config.toml
head_dim = 32
d_mlp = 768
norm_eps = 1e-05
rope_fraction = 1.0
attn_scale = 0.177
bias = "none"
parallel_block = false
init_std_down = 0.0
optimizer = "ademamix"
lr = 0.000426
decay_fraction = 1.0
decay_shape = "linear"
batch_tokens = [8192, 16384]
dataset = "wikipedia_en"
MLP neurons of a small language model. Each row is named by its layer, matrix (gate and up: input weights; down: output weights) and neuron, and shows model dimensions 0-95. Each number is 50 + 12 x the weight over its row's rms, rounded and kept within 0 to 99. A neuron's up and down rows have the sign that makes its largest values positive.
Before each neuron's rows, "fires after" lists the tokens most often just before its 100 highest values on Wikipedia text that the model never trained on.

fires after: " Con", " E", "á", "A", " Cha", "s"
L4.gate273:42 67 50 53 48 47 43 34 46 49 48 35 65 44 81 45 63 60 39 15 58 45 23 55 45 39 55 46 49 39 49 59 47 52 49 43 45 34 29 54 68 55 32 41 56 53 40 45 59 29 62 39 32 28 34 38 60 58 47 37 60 44 57 53 33 48 60 49 70 47 43 41 23 66 60 39 58 53 63 42 47 61 52 38 38 32 47 66 38 35 58 49 36 49 65 42
L4.up273:45 65 31 51 57 51 62 52 50 47 64 37 58 55 52 39 65 41 34 64 52 38 53 33 58 48 59 64 58 31 58 40 50 47 50 52 36 40 61 57 60 60 63 41 43 76 55 48 55 59 52 57 64 76 27 17 43 52 63 58 51 33 57 64 71 38 46 55 45 42 50 54 41 52 59 44 29 42 34 44 59 63 35 64 71 55 73 52 50 45 53 68 25 64 42 44
L4.down273:45 30 52 52 40 39 63 46 77 47 54 41 30 57 43 44 52 43 71 66 48 58 63 57 31 73 57 74 67 63 57 39 43 52 34 45 36 36 48 37 35 46 62 55 36 53 58 60 52 53 59 67 84 47 51 51 38 33 44 49 18 61 60 51 57 50 09 65 28 29 44 61 42 64 39 59 35 64 33 45 60 53 26 63 57 64 45 43 62 57 45 36 72 63 47 57

fires after: "\n", "==", " (", "===", "|", "J"
L9.gate300:51 51 56 59 32 40 57 36 49 57 72 35 60 51 54 56 67 64 38 66 90 33 38 58 25 55 40 58 48 51 44 41 29 45 68 64 54 40 46 49 59 43 57 56 37 48 37 51 50 33 45 50 57 53 39 49 47 73 25 65 49 72 43 59 44 61 63 38 48 71 62 50 53 58 55 66 56 67 49 47 56 55 40 45 42 48 49 60 28 61 58 45 61 48 59 40
L9.up300:50 40 47 48 34 67 47 36 43 47 49 62 53 63 47 50 63 49 40 53 63 67 47 41 46 20 32 58 61 80 51 46 52 49 37 47 55 37 13 32 44 55 54 67 45 55 67 34 63 35 29 38 41 35 40 46 36 40 28 53 43 61 69 74 45 35 49 69 51 46 60 46 64 25 37 49 54 43 70 40 51 72 37 43 42 55 46 41 43 57 37 42 54 50 53 39
L9.down300:37 44 26 45 74 29 58 69 45 57 28 54 47 41 56 44 35 53 58 48 49 50 53 64 58 62 77 50 55 49 35 62 51 43 58 45 61 44 68 55 41 55 61 32 53 52 38 53 78 54 73 54 33 47 55 45 59 40 63 52 39 51 45 44 50 55 61 51 53 10 39 49 40 44 69 57 53 46 48 63 39 38 76 60 52 40 31 56 60 34 75 69 42 55 31 53

fires after: " con", "ab", " Con", " an", "ub", "s"
L10.gate434:72 67 67 68 58 33 58 30 43 46 56 45 61 47 46 73 62 32 39 72 35 68 52 56 41 65 48 56 41 44 38 50 49 80 56 46 32 28 42 49 55 24 45 36 71 52 71 52 42 44 60 44 49 56 47 57 49 32 63 44 59 40 49 46 51 53 60 51 53 48 48 46 40 48 62 39 43 37 49 64 40 66 50 50 61 43 40 63 67 30 46 65 28 48 29 44
L10.up434:53 42 60 47 32 37 64 51 49 34 47 55 70 44 73 44 45 51 36 36 60 68 52 28 67 44 45 26 37 47 50 56 22 55 45 41 31 55 32 19 17 54 36 44 63 53 25 36 65 43 40 32 61 48 73 59 66 53 37 51 50 28 42 64 26 47 60 54 45 68 57 62 43 70 39 52 72 48 41 55 58 37 43 48 59 61 58 33 45 63 53 46 47 61 65 39
L10.down434:39 42 55 49 37 51 70 26 52 38 77 27 46 46 58 49 38 54 53 36 35 42 59 58 52 60 53 65 60 46 77 47 67 60 65 48 57 48 52 41 47 74 43 32 60 54 47 52 79 35 57 40 51 38 52 44 52 52 69 51 46 59 72 29 67 53 49 44 41 27 42 29 33 49 56 47 30 37 51 48 38 69 52 37 52 57 54 48 60 65 38 22 59 53 51 42

fires after: "ri", "li", "ja", "ju", "ó", "á"
L2.gate267:48 46 67 45 55 41 36 55 58 60 51 32 41 49 55 52 46 48 38 40 47 61 39 36 46 52 63 30 40 54 56 38 66 62 56 50 49 44 30 37 60 54 62 44 48 41 52 57 58 50 38 30 71 33 51 56 46 62 45 78 39 09 51 72 40 61 54 56 83 57 31 72 57 80 53 52 70 42 54 42 55 50 57 39 68 50 31 54 37 35 45 53 53 40 50 43
L2.up267:49 56 67 48 45 46 50 52 60 49 62 44 29 53 61 42 29 54 60 61 58 47 12 53 46 65 63 47 34 36 32 49 50 51 57 55 31 23 31 49 45 53 57 32 51 36 38 44 55 49 39 48 52 83 57 44 48 57 48 57 44 50 57 44 51 38 78 54 61 56 57 05 66 69 41 65 26 39 56 32 44 46 77 44 42 48 23 30 45 35 54 41 40 42 41 46
L2.down267:45 35 37 68 39 41 53 43 44 57 43 58 44 41 36 52 78 52 50 53 63 38 51 63 41 54 60 59 58 54 56 38 35 49 46 92 34 41 38 55 65 61 61 92 45 40 37 40 43 46 48 65 40 73 53 51 57 52 56 49 65 50 44 51 57 45 52 58 36 53 76 48 74 78 59 36 62 49 75 21 36 46 58 68 32 66 59 43 43 61 54 67 58 31 69 44

fires after: "ri", "lo", "li", "ba", "vi", "la"
L2.gate562:50 47 51 52 53 42 53 25 40 50 62 47 50 40 57 53 58 44 40 50 36 77 35 46 38 49 60 53 37 48 51 51 38 65 49 50 52 44 13 32 37 57 52 13 62 43 43 49 51 52 54 48 61 44 57 53 43 63 45 52 42 39 51 67 50 53 45 69 53 47 48 59 44 62 52 51 52 45 44 60 35 49 40 46 57 52 25 44 65 35 44 54 26 50 37 33
L2.up562:63 49 50 66 52 41 44 38 46 52 46 52 58 56 46 37 70 38 44 29 40 59 19 60 52 65 63 38 48 46 56 63 15 69 33 55 45 38 31 44 67 59 37 39 35 35 30 57 55 60 57 26 60 58 42 32 42 59 58 31 36 61 57 58 51 39 57 75 51 58 57 45 55 56 48 43 35 46 43 36 23 62 36 52 59 44 61 33 54 41 32 67 42 48 58 38
L2.down562:58 47 71 65 51 31 44 36 44 72 63 56 44 63 41 42 47 54 48 48 56 68 42 70 40 39 58 47 65 45 60 48 31 64 27 65 62 62 36 41 64 50 37 57 45 59 36 68 52 41 36 51 51 65 44 38 45 53 49 46 44 59 44 52 46 36 58 73 46 72 61 62 66 50 70 49 36 43 43 37 32 44 39 53 49 50 66 52 51 66 68 61 41 71 46 47

fires after: " ", " p", " P", "ha"
L3.gate128:59 74 48 46 54 70 39 30 34 59 65 49 68 27 68 62 51 33 30 49 28 52 44 48 47 50 52 49 46 65 43 56 43 73 46 29 65 50 57 42 69 50 43 59 50 63 43 44 54 44 58 44 42 62 36 47 31 55 52 41 44 62 48 49 52 63 73 55 30 53 44 48 26 54 50 49 52 65 55 54 76 48 44 49 41 41 53 49 63 42 54 57 34 40 41 30
L3.up128:46 50 54 37 56 50 52 47 31 52 63 58 50 38 56 56 49 37 47 58 40 47 61 37 68 52 53 67 48 78 48 34 58 49 51 51 63 54 68 58 51 43 50 48 66 49 70 54 53 53 64 66 40 61 20 48 59 27 47 47 58 59 53 33 61 56 62 47 47 34 66 41 27 54 48 35 65 41 52 55 56 46 49 22 37 22 55 52 58 78 40 61 57 47 48 46
L3.down128:40 49 48 41 69 40 49 70 33 53 42 59 64 26 51 59 61 40 45 66 37 46 58 27 66 59 58 51 49 66 46 39 52 57 44 48 64 58 77 60 34 44 41 43 59 45 53 41 64 69 68 61 36 53 46 62 52 43 58 53 59 51 61 49 63 56 58 68 71 39 42 56 49 39 45 35 56 35 67 52 43 35 58 35 37 53 53 33 35 56 51 55 47 18 41 78

fires after: " ", "s", " the", "im", " dis"
L6.gate466:56 53 59 49 28 60 33 44 39 56 67 38 38 62 39 60 40 55 39 63 34 56 45 56 50 47 67 37 68 46 43 49 48 65 57 38 53 48 55 20 80 24 54 42 45 59 33 63 24 54 51 70 66 45 48 54 46 40 72 46 60 26 35 66 41 45 38 54 35 63 74 65 62 55 41 36 55 38 45 45 62 62 74 41 21 59 58 26 69 60 62 41 37 29 18 34
L6.up466:56 53 54 49 51 48 57 44 41 46 71 42 53 54 38 41 52 59 50 69 45 51 47 47 50 49 61 34 78 59 31 34 45 55 62 40 51 54 65 30 84 59 24 48 41 52 44 53 35 51 64 64 64 60 51 50 72 49 67 49 52 54 65 47 46 53 37 61 26 51 60 40 51 66 53 55 69 43 50 41 55 66 56 33 27 57 57 44 76 81 33 51 48 42 40 46
L6.down466:43 47 48 47 88 33 59 52 35 49 58 56 75 39 34 40 44 62 28 38 71 53 54 30 47 51 43 42 73 67 55 34 50 49 47 58 60 38 54 62 40 72 41 50 53 57 78 55 45 34 55 25 51 50 70 38 68 65 48 37 50 64 58 35 49 57 66 44 39 44 69 56 46 72 65 50 58 49 58 39 35 45 30 49 58 44 58 65 49 66 33 47 55 43 72 58

fires after: " re", " Lo", "la", "ta", "."
L6.gate668:40 42 66 57 75 53 61 45 53 49 47 42 72 37 63 28 54 31 47 37 30 16 56 58 43 62 32 33 58 34 30 39 36 56 53 18 46 54 60 54 63 64 54 53 44 62 60 29 60 67 44 53 51 43 54 50 50 53 73 45 54 51 65 33 63 56 38 51 62 38 59 37 45 58 76 38 54 45 50 51 29 44 51 62 62 61 70 44 26 68 43 49 40 50 53 42
L6.up668:58 47 45 25 77 58 45 29 43 55 38 74 60 49 58 48 53 53 61 28 55 42 37 40 51 40 63 52 49 44 53 63 50 60 52 42 48 42 82 44 47 62 28 54 48 53 62 31 44 51 53 44 34 74 45 54 43 34 54 49 64 58 60 48 42 62 42 87 54 48 66 35 49 45 57 61 58 58 63 80 64 38 65 51 35 57 71 31 67 54 58 41 42 73 47 46
L6.down668:37 32 60 52 29 60 40 53 42 45 68 48 40 59 54 54 38 45 36 53 57 42 28 70 49 65 43 47 36 51 55 26 55 56 55 48 46 52 43 45 47 52 63 66 45 28 50 66 60 74 37 45 57 20 36 46 40 38 44 54 44 46 46 63 50 41 31 23 48 34 31 50 55 60 46 61 59 39 50 62 35 50 63 31 52 47 29 67 26 59 63 50 67 49 50 35

fires after: " G", " g", " L", "h", " "
L10.gate431:68 66 55 56 33 59 54 42 48 49 42 29 22 48 24 46 32 63 21 55 52 45 41 48 50 44 63 32 44 56 44 44 67 26 42 45 47 18 49 52 64 51 47 43 53 47 57 50 69 49 59 64 25 60 45 53 38 54 46 62 30 53 59 37 41 59 39 49 68 43 60 57 54 38 26 53 47 69 62 41 40 60 56 27 61 48 64 38 48 33 73 49 50 29 43 65
L10.up431:56 53 48 48 34 67 69 49 39 44 54 41 41 39 35 19 29 46 29 57 49 46 24 60 44 51 64 40 34 55 60 62 59 36 48 49 39 25 62 44 49 68 52 50 65 62 48 58 48 55 35 73 44 69 58 63 57 66 69 55 37 62 57 35 36 82 51 39 48 46 52 48 66 62 50 55 46 71 53 46 36 47 53 36 66 49 74 39 70 64 48 59 58 58 34 65
L10.down431:34 36 46 46 37 42 44 68 68 32 38 59 70 54 62 45 48 41 62 69 53 30 45 29 41 55 47 36 51 48 52 53 57 74 48 42 30 72 63 60 40 30 48 55 65 70 50 48 56 58 41 58 56 56 43 55 50 52 67 52 50 53 34 66 34 65 51 54 40 54 32 31 65 49 52 79 51 38 39 46 37 60 53 55 57 52 50 58 53 60 38 84 52 68 47 33

fires after: " ", " p", " m", "s", "jo", "ch"
L3.gate749:47 54 64 32 67 79 55 43 28 67 49 54 59 54 63 57 60 36 57 69 53 67 43 40 66 52 51 47 55 48 45 65 40 58 38 65 49 43 66 60 67 48 36 54 57 54 35 46 29 54 54 71 73 52 38 52 61 30 53 56 25 60 55 46 51 57 68 62 45 44 68 63 46 57 41 40 58 51 49 43 67 57 78 20 37 50 46 63 51 79 53 42 69 70 49 41
L3.up749:56 42 49 48 47 72 41 47 47 67 70 43 37 65 47 44 29 31 59 38 52 45 51 51 55 59 61 49 55 54 51 61 59 56 49 54 18 61 53 55 61 43 44 35 56 50 39 47 57 55 50 45 63 27 28 48 57 46 42 39 49 50 58 46 32 70 52 76 33 34 59 54 37 64 38 46 57 54 41 67 57 56 67 32 48 33 44 72 47 54 73 57 51 63 39 35
L3.down749:35 60 43 52 63 42 72 62 44 71 32 57 73 38 39 36 58 40 56 59 42 46 67 30 51 37 36 34 45 58 37 48 44 38 67 43 77 38 47 76 53 50 51 71 50 68 63 55 48 58 69 51 51 47 55 37 59 44 52 44 60 36 51 41 53 68 59 17 30 60 72 60 52 26 52 60 53 41 55 17 66 52 46 57 49 72 61 60 42 50 47 51 49 32 57 87

fires after: "or", "pi", "ma", "ci"
L2.gate163:55 49 50 22 54 14 49 41 42 36 69 30 48 38 49 57 27 69 62 71 52 60 42 56 46 67 59 52 32 45 57 56 42 68 46 54 40 51 37 45 57 33 51 46 64 35 39 65 56 59 56 50 53 53 51 65 28 49 48 46 49 52 49 84 55 53 49 34 48 49 57 45 44 76 39 55 28 36 45 55 52 35 50 51 51 37 42 62 69 46 41 48 47 48 33 43
L2.up163:47 38 72 36 53 48 31 51 47 51 57 37 66 54 55 61 40 50 65 66 54 56 64 60 61 50 53 43 45 35 44 62 50 67 43 44 62 37 66 45 49 43 23 50 61 53 48 40 72 51 55 41 62 30 50 52 63 47 53 52 49 32 64 48 49 45 62 47 95 47 55 32 55 51 33 39 69 59 44 48 36 43 80 26 43 54 47 51 41 33 64 44 49 53 49 45
L2.down163:50 47 45 41 58 45 69 52 42 52 68 52 41 67 54 67 71 59 48 26 53 69 45 52 39 64 54 39 29 52 64 60 66 40 50 57 57 51 52 47 71 59 37 52 52 31 32 47 49 48 46 59 49 59 70 41 72 64 40 59 40 50 51 58 66 28 51 56 32 88 68 65 63 50 70 61 55 66 38 17 49 50 41 33 58 66 38 48 54 71 49 30 45 39 52 40

fires after: "ri", "li", " Vi", "vi", "ci", "a"
L2.gate239:52 58 60 53 42 62 54 44 47 68 63 39 48 49 53 55 48 29 32 41 50 81 47 32 50 45 44 35 33 33 62 28 41 46 56 34 32 51 24 39 72 49 41 55 49 52 53 63 47 39 61 55 69 55 44 39 38 67 42 48 46 45 39 65 35 49 42 77 56 81 55 40 32 49 69 54 39 53 76 46 26 39 40 66 56 48 48 56 52 63 49 38 46 54 46 43
L2.up239:61 46 49 45 60 62 46 57 50 54 60 39 43 47 51 73 53 68 51 50 53 48 32 64 39 61 54 39 51 55 54 41 62 67 51 53 53 42 52 56 53 42 47 41 54 61 39 49 69 48 33 47 54 45 42 56 30 43 41 62 45 38 49 58 60 51 68 60 48 47 41 35 40 63 60 57 51 38 35 41 55 61 38 25 62 37 43 57 58 27 40 51 41 59 47 48
L2.down239:35 55 44 60 38 40 54 62 38 38 52 38 39 40 40 55 68 77 56 47 65 57 38 76 24 44 47 64 56 44 60 44 61 60 39 40 41 36 48 37 56 30 33 42 54 61 43 70 56 42 28 38 57 59 43 55 56 50 49 73 50 42 38 53 45 43 64 58 41 58 42 34 43 63 68 32 56 46 44 43 68 52 56 33 45 48 37 44 56 38 49 51 48 63 48 27

fires after: "\n", " (", " \"", "===", "=="
L6.gate253:44 67 69 47 39 43 46 35 69 53 49 44 52 31 49 50 43 44 57 51 55 51 49 46 28 49 44 58 50 64 65 47 25 38 33 49 66 43 35 54 63 46 67 40 57 51 57 62 50 56 61 65 63 49 43 63 48 51 50 84 39 59 58 53 36 37 42 62 73 42 69 68 34 52 32 47 58 54 77 43 62 76 60 66 61 79 42 45 26 36 57 22 47 49 61 41
L6.up253:35 45 64 61 73 53 50 37 66 33 38 46 55 56 53 47 54 53 71 67 55 66 42 37 48 48 41 54 38 60 60 56 33 27 31 61 51 29 39 40 60 47 43 54 41 51 77 50 45 48 50 48 64 69 60 55 69 68 58 57 39 67 50 70 39 26 61 61 56 32 46 54 34 46 34 56 62 52 53 27 60 42 57 50 54 77 53 45 40 53 63 47 64 50 56 59
L6.down253:57 37 26 39 54 54 50 60 67 08 54 44 54 48 70 51 56 47 58 44 45 52 44 53 57 48 44 30 48 27 48 60 67 47 43 53 34 53 61 38 40 56 33 40 49 52 55 48 90 60 46 41 41 45 72 43 56 39 53 28 56 50 57 49 64 51 58 53 11 44 29 36 62 35 61 69 51 38 36 54 30 41 37 48 29 30 55 53 58 54 42 88 53 48 47 44

fires after: "ri", "la", "li", "ur"
L2.gate585:57 64 37 58 49 56 36 45 68 69 66 41 32 38 42 55 40 32 40 67 60 73 46 51 39 46 53 32 23 59 62 36 54 59 47 40 39 26 29 55 59 39 64 28 46 38 32 52 46 38 36 55 53 23 60 38 42 42 25 42 43 43 43 49 56 53 54 51 58 59 53 47 73 52 54 59 56 40 50 36 26 49 45 33 47 56 24 50 48 53 59 47 25 54 48 38
L2.up585:54 45 51 77 60 43 47 54 51 49 67 48 43 44 53 55 73 41 46 49 65 56 38 53 48 50 76 51 59 41 32 39 49 62 50 46 19 34 36 38 61 31 63 36 63 52 25 67 61 49 43 39 55 38 44 44 61 45 51 39 53 60 37 54 46 35 62 63 40 46 39 34 54 69 53 62 63 49 45 47 46 47 45 54 52 48 43 61 53 56 42 61 42 59 53 38
L2.down585:54 33 37 67 56 32 42 40 30 47 42 50 50 60 72 57 71 50 50 47 63 47 52 56 52 48 66 67 71 36 40 35 67 55 49 51 31 45 39 36 37 36 43 48 67 70 53 42 74 38 33 26 46 62 56 39 62 48 51 51 58 71 34 62 47 51 65 57 46 51 47 54 51 73 50 55 22 50 51 55 54 39 47 52 60 36 56 59 48 55 64 68 61 53 52 52

fires after: "or", "vi", "ma", "A"
L3.gate711:66 63 50 41 73 22 66 32 61 47 57 55 65 65 63 50 42 53 42 61 58 64 47 52 42 43 39 29 47 35 43 25 55 29 41 48 60 31 50 42 59 47 47 54 43 56 61 34 46 71 55 28 75 40 63 52 48 51 41 62 58 45 50 49 56 47 48 57 48 74 69 53 61 47 65 49 39 52 65 42 44 47 51 42 27 29 37 61 68 54 49 40 60 68 46 38
L3.up711:55 54 28 37 44 43 54 36 35 53 43 25 65 41 55 62 49 49 37 59 49 64 63 65 59 46 37 45 41 49 50 43 48 55 40 41 41 47 29 54 53 77 52 40 71 72 55 61 53 63 51 37 64 58 59 54 68 63 43 56 51 44 50 55 53 38 51 58 76 78 30 43 37 36 49 48 49 54 72 42 21 33 63 60 37 58 44 50 41 48 39 36 50 47 56 41
L3.down711:47 48 51 54 46 42 75 53 51 65 70 62 23 50 52 48 34 45 73 56 58 46 38 42 52 49 39 80 41 63 42 63 35 40 29 65 46 53 61 46 37 35 57 51 36 25 53 43 45 45 37 39 64 64 38 46 74 52 37 46 58 62 46 53 58 42 47 60 63 43 57 40 70 53 55 59 50 50 22 40 47 55 65 51 39 66 45 33 49 42 49 57 49 56 55 41

fires after: " G", " g", " O", " A", " a", " "
L10.gate278:39 48 50 62 27 56 71 42 89 46 60 37 38 36 46 45 31 45 43 54 46 59 42 49 52 60 37 38 56 47 56 36 41 73 49 43 65 43 48 34 44 41 49 41 73 58 64 42 66 66 35 72 45 36 50 64 41 56 36 47 42 46 70 28 28 44 48 66 64 64 46 86 72 55 39 47 62 60 58 62 42 65 35 69 35 50 76 52 60 42 64 39 48 42 57 39
L10.up278:50 57 45 55 34 73 54 68 43 46 35 34 54 44 45 10 44 53 64 66 43 64 46 54 73 30 34 26 31 49 42 59 64 48 34 66 30 44 56 47 39 56 63 48 65 42 38 61 54 36 49 42 39 35 49 39 51 58 31 49 44 46 44 43 53 54 77 47 62 64 54 44 64 46 42 71 67 74 39 46 67 49 35 41 54 75 66 56 30 59 59 54 43 68 41 29
L10.down278:59 45 30 46 53 51 75 40 39 44 43 60 56 81 32 42 41 74 60 56 35 49 44 55 55 40 57 68 48 43 33 53 47 40 49 46 54 57 50 45 46 42 48 53 41 69 57 39 63 46 49 56 70 42 17 44 64 50 54 55 74 51 57 86 53 61 56 63 33 45 55 39 50 20 87 43 54 45 57 55 34 50 57 50 69 46 38 56 38 54 54 47 42 51 55 61

fires after: "ri", "li", " con", "ni", " Jo", "chi"
L2.gate209:55 52 50 55 67 67 55 36 54 52 44 66 50 60 59 37 31 45 44 16 39 54 48 43 39 58 46 50 35 34 47 57 35 70 63 55 57 46 39 43 62 43 40 41 46 52 60 67 54 46 50 27 60 44 60 51 48 58 36 61 42 55 63 82 39 52 57 68 38 47 52 27 49 46 64 61 32 58 63 59 39 55 52 40 64 49 39 57 41 48 55 41 33 30 75 53
L2.up209:54 57 61 52 57 33 50 54 60 47 61 37 29 44 58 49 49 50 38 47 28 48 72 43 25 59 37 47 40 55 56 39 48 51 43 45 48 57 52 45 67 22 38 61 54 47 48 49 54 54 52 46 72 26 47 62 31 38 58 58 52 39 46 65 40 45 61 60 28 56 57 29 28 51 58 40 47 55 36 47 49 30 32 37 40 65 55 49 38 47 54 53 40 51 55 57
L2.down209:37 49 46 48 53 56 64 42 70 47 68 60 56 71 57 76 38 52 43 32 47 44 36 58 71 42 41 62 46 34 58 52 52 51 55 54 46 37 31 38 54 58 55 41 57 60 57 48 40 29 32 25 51 65 53 59 63 67 54 62 43 48 58 47 52 52 54 55 57 57 58 50 43 47 54 48 59 48 55 65 42 56 53 49 69 38 34 63 41 48 69 48 41 66 50 37

fires after: "ba", "li", " re", "ho", "la"
L3.gate716:34 39 61 71 37 57 49 63 43 53 42 57 40 56 60 11 76 37 79 37 51 52 48 53 33 40 49 47 59 45 49 47 60 48 41 53 59 52 82 43 63 56 51 51 47 46 38 65 37 60 51 55 50 35 41 65 71 43 44 51 49 59 66 46 54 61 63 61 60 47 52 45 50 49 87 60 59 28 60 51 42 53 59 42 39 47 42 25 66 50 67 62 17 39 42 30
L3.up716:66 34 66 40 24 64 64 44 45 53 56 43 60 69 37 65 49 43 61 51 44 51 54 71 42 57 47 55 32 41 67 53 38 39 68 46 50 46 86 35 44 44 45 58 46 28 44 40 58 55 48 61 56 60 47 41 36 39 55 35 48 42 52 62 47 31 23 48 15 51 49 51 39 53 54 68 54 41 40 54 66 50 37 27 51 54 68 24 61 43 36 57 49 68 41 52
L3.down716:55 59 50 68 37 66 62 61 40 49 54 56 61 49 43 36 38 26 63 38 57 46 41 80 54 48 63 35 56 31 47 54 46 55 50 39 58 30 57 42 51 46 42 69 29 25 55 58 15 56 69 46 62 40 54 54 36 49 56 60 44 42 65 53 36 58 33 62 49 45 48 42 43 45 46 49 63 38 49 42 52 49 55 32 40 49 55 72 61 39 39 59 50 53 60 34

fires after: " ", "|", "|---|---|", "\n", "---|---|---|---|"
L2.gate540:38 53 47 49 65 38 45 60 39 19 51 58 66 61 42 47 72 62 76 49 60 36 61 33 51 52 44 70 50 56 44 51 46 42 55 56 50 69 60 69 53 55 45 63 44 51 42 70 55 67 67 18 53 55 45 43 72 61 51 16 42 64 64 45 58 58 69 41 58 33 50 49 52 44 59 51 37 63 43 42 37 60 45 48 65 52 54 68 54 57 41 73 70 49 69 65
L2.up540:45 69 43 51 56 32 38 49 71 52 50 57 53 57 35 36 59 53 40 79 61 58 56 47 39 28 28 58 18 61 62 38 68 37 53 44 55 62 32 57 33 61 30 57 56 46 59 45 29 40 67 59 43 44 10 34 47 59 46 49 65 59 51 67 49 58 59 34 53 57 76 53 30 27 73 43 51 50 58 33 52 57 38 67 57 63 41 61 36 38 34 55 58 52 60 46
L2.down540:63 28 66 52 46 57 72 47 29 45 41 44 40 33 56 57 46 48 61 27 29 49 58 62 67 67 63 48 68 39 27 65 34 55 40 52 42 52 67 34 82 38 74 47 50 68 34 56 62 58 47 36 49 46 77 54 59 50 49 49 24 41 54 38 49 43 44 71 49 44 39 48 56 62 11 49 42 50 38 61 53 36 60 34 46 36 59 47 68 64 63 53 41 50 44 57

fires after: " ", " p", " P", "as", "arch"
L4.gate6:44 48 61 43 40 46 42 46 46 71 61 49 54 53 44 54 43 52 54 57 18 65 50 39 56 39 66 66 61 47 40 47 53 64 58 67 66 52 59 32 54 46 51 66 62 40 47 63 31 56 67 63 37 37 47 67 67 20 53 48 29 47 61 47 55 41 58 55 44 45 48 64 41 51 55 50 54 31 70 60 71 48 66 22 36 52 55 56 59 68 44 39 47 62 51 34
L4.up6:37 62 64 47 74 40 32 57 41 57 76 62 48 61 47 51 52 46 48 48 32 56 60 28 84 52 87 82 63 64 39 50 49 36 50 44 57 43 50 58 54 46 47 52 47 60 39 55 73 54 57 47 45 39 55 61 55 52 61 50 33 68 38 63 51 51 45 46 34 58 66 50 33 39 46 51 56 41 57 39 37 39 37 47 56 50 61 60 31 59 50 63 53 43 58 48
L4.down6:47 48 52 55 67 45 48 57 41 69 38 64 49 53 49 49 48 52 48 50 42 46 50 32 79 60 74 57 71 55 65 61 64 48 41 51 47 66 45 63 45 47 59 50 38 65 67 58 99 39 57 63 70 24 67 54 33 77 43 52 57 64 40 57 53 60 43 45 48 57 39 45 46 16 58 58 53 39 40 46 35 39 34 58 55 47 33 44 22 49 43 64 59 31 70 59

fires after: "ri", "li", "lo"
L3.gate590:55 67 47 45 43 31 47 32 43 50 52 37 43 51 45 51 46 38 40 58 24 53 59 57 27 64 58 56 22 40 54 25 41 43 43 49 56 37 27 22 49 55 61 33 55 34 32 46 41 58 42 51 79 40 34 55 56 50 48 70 35 39 47 71 47 42 71 74 25 59 49 54 46 56 54 65 46 53 54 44 35 52 50 41 52 57 30 43 69 58 65 45 22 56 55 54
L3.up590:56 60 46 61 50 48 41 36 47 39 62 33 32 49 54 55 74 36 47 48 43 66 35 38 41 54 69 40 42 37 66 29 47 53 27 68 40 37 20 31 47 66 42 43 55 33 34 58 50 46 43 23 67 41 40 51 61 55 52 63 41 51 58 74 41 47 78 87 41 53 68 42 49 45 69 60 47 77 49 35 38 48 43 43 35 46 34 49 47 49 55 58 33 48 64 69
L3.down590:53 59 53 66 57 54 59 41 64 53 78 33 38 39 52 41 64 54 39 36 54 66 52 47 39 26 62 49 61 21 74 41 55 38 40 59 55 62 42 56 67 43 41 55 53 68 58 60 46 32 37 23 55 56 62 41 54 65 30 58 67 44 34 75 52 48 32 61 57 55 73 44 57 53 60 41 53 65 51 27 54 53 34 65 32 52 48 63 57 55 52 47 56 48 59 46

fires after: "ri", "ba", "li", "ur", "d"
L2.gate475:52 69 65 32 42 50 64 50 38 42 49 48 53 48 51 54 66 49 38 38 50 66 56 45 35 65 52 44 36 41 54 53 45 65 37 59 45 44 51 45 60 25 52 30 54 41 30 65 66 63 41 61 66 29 55 72 43 54 41 67 37 45 53 76 58 27 49 67 71 58 40 54 32 58 58 51 57 30 63 61 28 53 42 40 41 64 39 37 49 52 41 54 43 71 56 35
L2.up475:42 63 64 33 43 60 53 48 66 40 55 54 43 64 57 57 60 48 57 36 46 58 60 33 51 72 44 39 32 51 34 35 74 48 43 47 69 63 38 43 53 36 48 34 52 49 47 68 65 63 45 60 65 54 76 44 52 51 58 50 38 64 66 53 44 45 45 58 51 50 51 36 35 74 44 38 69 33 69 26 44 64 73 25 41 58 43 53 63 42 67 49 44 57 49 66
L2.down475:67 61 51 51 51 45 46 39 46 55 50 46 53 71 49 50 83 58 42 64 41 40 38 46 48 59 60 77 43 43 43 45 49 46 40 64 52 52 56 46 57 54 57 37 47 50 51 66 48 51 63 41 49 56 88 44 37 57 48 39 39 66 68 43 57 54 49 48 39 36 48 66 54 60 25 47 49 42 66 21 51 62 53 42 35 50 72 42 54 79 49 64 41 52 51 60